Part of a small language model's weights: vocabulary 15553.
MLP neurons of a small language model. Each row is named by its layer, matrix (up: input weights; down: output weights) and neuron, and shows model dimensions 224-415. Each number is 500 + 50 x the weight over its row's rms, rounded and kept within 0 to 999. Numbers have three digits each.
After each neuron's rows, "raises" lists the tokens whose logits its output raises most directly, leaving later layers aside.

L5.up629:508439461419464567546431458583535462507465455488516565470504565493549487573513551534426502451455400466437473573444514454513463602616485490552457594469470558509448501547485546471351525439536496540533464440565495597605550491491442514449518592447535512457590501394547541497398538443486506561521487497490546537541448449519542501485437470405435457481490481481435519437472490550541505473540526527427483424545499479418565406531568553438547445522549370507487512481501479597374561500478531494484472481553527496437456553479568486443510430482559432424572537489533540535560573489537629514
L5.down629:482548421476511478446483492534488550603508455438594535381482519512475473551477539453365430533474470593528524473512569504494530520574472401536522505469476504607441505566507429478461495425450524604496510481538479455467594502529479542613511611459588475515456561529508551491504515510510528424459436456543611498492522511415484426509601539624442563524555442513517593518537532482418514473548473550428470589417533431555463420528548546495407477518339468452530509560535466487495500531503489531487556418501530521534467436483559544502480441530570479511517513519502471394463571482526439488
raises: "s", "ks", "ims", "rows", "eds"

L5.up203:440504510492625570524573492549490503528485463490574481490465540512469473530383533486481543512533464584522456549514423523522530508482487511446423506493483446491569484451402554536445583479505503500605494504463509523480476504524401479458552446537466399420545470383468526495406600427474481509516514470577558502503552538452485497515405525491540453525570480539492526482440555417528526519491518503535430445478561599495514461474433508416532471502450492458464437428519434619496468535468486533579499432521429481515394444496532573493513488554457469368559508502489492447556416475474481428
L5.down203:471432539519509497466623575484535500507452464577578493496497429485632538456501507425447424484484532542515495403461473495541373474493479486536536411541477540557473499430524563472498498452466483412533510521515458487565474498437529495556540528534490433473532528612525487493490500329483490543505509469543563551462475490478523560469619441559503538538429435472518475601469433576446558503552513409512451495449455498563445514441473571568495522584545575511496444427480534554498433462494535536458518510520494408478546528472491510505498518554465529464505558581543426445467469595479577544
raises: "ening", "uring", "ading", "aling", "ing"

L2.up1301:454567467457563574507437444438526441516558553572476528512517523412468533386555483559534468359582474467546475470538568483476503584489535482520458454560526415486556544482464503609485474429513439452528597588539469460460549434439449605576505518412496454462456554495524469518576565443514529564507468471478439438496438418545425466470463509488432501419515407490531498508483429519513532537518444483527505533451544461500526576517546605428550457431498488518599386502423569561454460543475436589462457429497496578518611516518444541486457570552532465468540457469538459433594496479539551442
L2.down1301:565503526489583599412532440485462543494518518597499474530556547488581485490536481546504536480447564547553475528471580504488517458572398465510392524444502449383500505385503485514549457472555536527462516539457433431493592606464512444561461534499548508636560470498520566481500565592566469474499448456450452539383478640483412494508579501562462459487547384492484456515482535505464516443558598464577457547458462515487461413533438523499424434483460453577496503525535475518471506507504528456443486523488579487525528540391490446498413474553576497461479540446446496467594460492559525506
raises: "igion", "Population", " indicates", "Personal", "view"

L5.up682:516450374439431550510457410466557555562506424477544431516475444575472439490551465502536531505375456522488425559496476505509489453559520450447493566535362545545580557572583528568578442524550516388476569506408500475533504513542512507513567520476556473448532558419505543362364522518492485521507521409490490571519448473506561476445352467511509519534468454542438486420527373593573467568401414546418543430519439519428544544522585536498487538464467478454509452496493426539451437532493431508544459521546471526504600496507575448515484527423433468529522610508502570527423577503487558474
L5.down682:511448456501437554618485475558508556481543502517568443518452503521481409513496535507557525510371490551462466555458493536465597477562481446472534516522392487482564478490480509497483510518518527456416553522459404506512446569516576572566540607437537460463483541527509490371556492533505484433561479404485495522486474511451574499412437499516530495500437420488436526466448526526530428501450436570442598478525478498449505408440548535528494481524515468430521484448501440529520440473568430435495563541633473533509548537455479520414525502402451573535582560486403499539479518513500473548
raises: "ologist", " speaker", "cher", " scholar", " winner"

L2.up1553:492530522485450594489426504532480534451583479439432492548497562551524540401419512441487447477497464456571558442567457477537456377542530498484559521538510404539469475466469464499555495495485602482467573499380481564389527480422467468599486554506539532556537472530518469468443462419482465544442495498451480479544552423542546571567517578551497542489489498550536445587543533536444557388478496472511413507465589554488485492443504420531605526499515477462516576464536502505479540482568424518484509497522440459545587558474498547457513518517587476540522519498464512406581484426502526515
L2.down1553:460464466482547544442386512538551467474408493486472483442521470559453598501484449492542494449510452428599473469485577404474445443520489452469486523437484514447562584484505525487488536503472489552518516500473513494456513533526487497501421418525579555526470506538517549478477456440455453439421443445483554512479506501444561496528576478614492555436476808530497508533475505449416543324459603534538471454528474468569455438491452447485527493496537513485479554514443527468530558591536452454470512532534500442473480627489490533501541470459560408480534447490515404552533469375475458529
raises: "===", "====", "==", "He", "Final"

L5.up257:440513494468498593498470538512496511497549429492507408538467492511511475460381415532561521363545472449541496499465525472592517444536534432561454519509467499454530452552522554620511585543542596495473446425512489442495480520529518554504451426475479453519529482540517516452433465497435451488437426453582574514471474441544561525485566557526543535405463523529429523564591523430520516396515532454433382486571603547530455497519457445418564439515545418443449523522483505545477524567520434512466556458511506493518603558497478583511502419442543444461539548523505534535514487464507545527
L5.down257:454522587508500478538496490464474473497512459558572581572438434532486517490484498502513443522428544513546475498528513545386480501530580446478505389484518542511510521465564457463466516500470516585487481510446447511485533439566493429510468523483502477453538482551505426524485496398453485505459475501575494503437484517556504546580508491560509429479562859479450521499553553493518522480524608495509486540448523409371492413530473506519566527581502464612449492477466574574446515495382393520498627521474562433507533396406494567526596455459507469549452523506427480453476520523488555506
raises: " When", " The", " Their", " After", " However"

L5.up785:450572453526581569390471447563433489489550442478448526587490528494572518493515480514525600522473492453585448522546383442584541512501468417448533404567511463512533504572538515561544538587466512494586410538449584475531508452483584446434592516513481536537564533511487513550460489551395483526528514495505542506393545525546509521480535587477455435522478424468460477512521513430477515448548444424538549440568515521512526493442499454608488459515541501473551483551490399521403472468484507517528525485510471490433422574484551514428468475432554526578546619509432433495575500543520557504
L5.down785:509438525486580509518510490497510580507522531587502563441362483422454487535558495365558514507548507501470533563478570553511433430554450558523460557441457483450512437512602456474405456436429595492510517577523578476472552494497474473523563456560578566481570619440453491450570480550509451463583543493395610419467467542432492473450502533462517455484626482522409455420504473507445540497528471525411546484495492560472524519530416524489536512524474483474542463478496529468471486523478504467492494422527434468487497490526563490535540529509512519527507475486412603459430491412510546462
raises: ".\n", ".", ",\n", "\n", ".)\n"

L5.up703:476499478442486515466442401497484502598447465449533530426583453532502502532509391532527460486553531489494465406524528470564487455407511535485524482473452471520494512558415543542518502503465478500595493519527512477549522467484388475470586562559525502483555574441523473408518577535400567467357397540481504564511490403512533493528484634459507530431439469502514559498464441493564531527505494498482555517601546542494478522438503467452450461418452570408439453550490557515552502512411563466589483517497583574457580538578449517578567559466596558525532550504513513502556397476478467568
L5.down703:514547487506592535453527527469468487413517484541431571572550552463497577484479470529406492543581398519577446451558439465523669497574414526519456489537489513464490489504495517404511514524528556483471476451550472487521632470486475557474460602534561451453486614532532392508433425444568564517431408476440524516453523492467613470459452467520638458511630477528474486551541516535516379578448464514554453486438556534528559558459513408521460510545438540499509437515487538478452545469492470468506443493469630417490430499483571516513445384442496546525527475521481505598435504440539430544
raises: "ty", "ious", "to", "ds", "quez"

L5.up347:404469447425385511463425458558431508462543484473515485463566446555557472538464401460484475462522568471464492573471492439574543488518594486604470573466446544462576427525519480574520480444442510517528449497440488561531458510459496541504470494521506493414499550470499519484508602503509550503507435379493465487564521497505528503451440469491589505554445450451537479466511549547463463404412441432482411458483549544455430542528529445483611469541533523473441539471505423627533435622477449450493509503592565503467502534441464597548434516542504494445529445494393453544545534566455549483
L5.down347:560574452473562456494494518556481489576512531535474560487488404540554520487495527453477386464431534515513480462467526610572453547474451616446631401543526521553461601502553441531432475510548464533458527530459536486450531547511499499455502569532547484459559541489502536540572449577460492544364439602488458515438506360597480530468538451574458428495472643563431421568442467532555552557467462481486594516441498518465451586528430525505505482435517454504540479491389598468542547542486465518475431465446477485515449491577520515495568441492496494554537515433469474480408539509567514525
raises: " were", " was", " is", " died", " are"

L5.up1194:513430476505517525489497494542518516508474418495511456545533467449521504478521384520537533539384534472599462509526411513555575597458522461482464511539525431582499467528531449496470582480418582495584501585442418493500500519487545471487567625427460430539594461506508513482488460473447495452480492333487471431561524567484533467410406559457487427437611430474476473501411511543527497480450478481424545470487543608571514473489460464519496459511517548483486436506446448575517514564587499431632435543488517472543480503590535456517457568609581490518561503511467532446560433525419556536
L5.down1194:564489486461375487516508558490515500514496453593587477442467422491429530449411556458604509448622472451447504504571443405529469542527530546506558422491500422596508424483557495501590564511575464537547560499473534525517502488538537462476531469541486505515494437506469458545483404470450519538468547588527431459571561551432512563546531547517480545551532396518453479479417538547551534593577454504500470460498464527589550443550471549469479495444393456491527433559610494515520553563519564520529539502496496467570491524467463474494544595450441391541441449510469478609482378579533424574
raises: " of", " there", " his", " about", " against"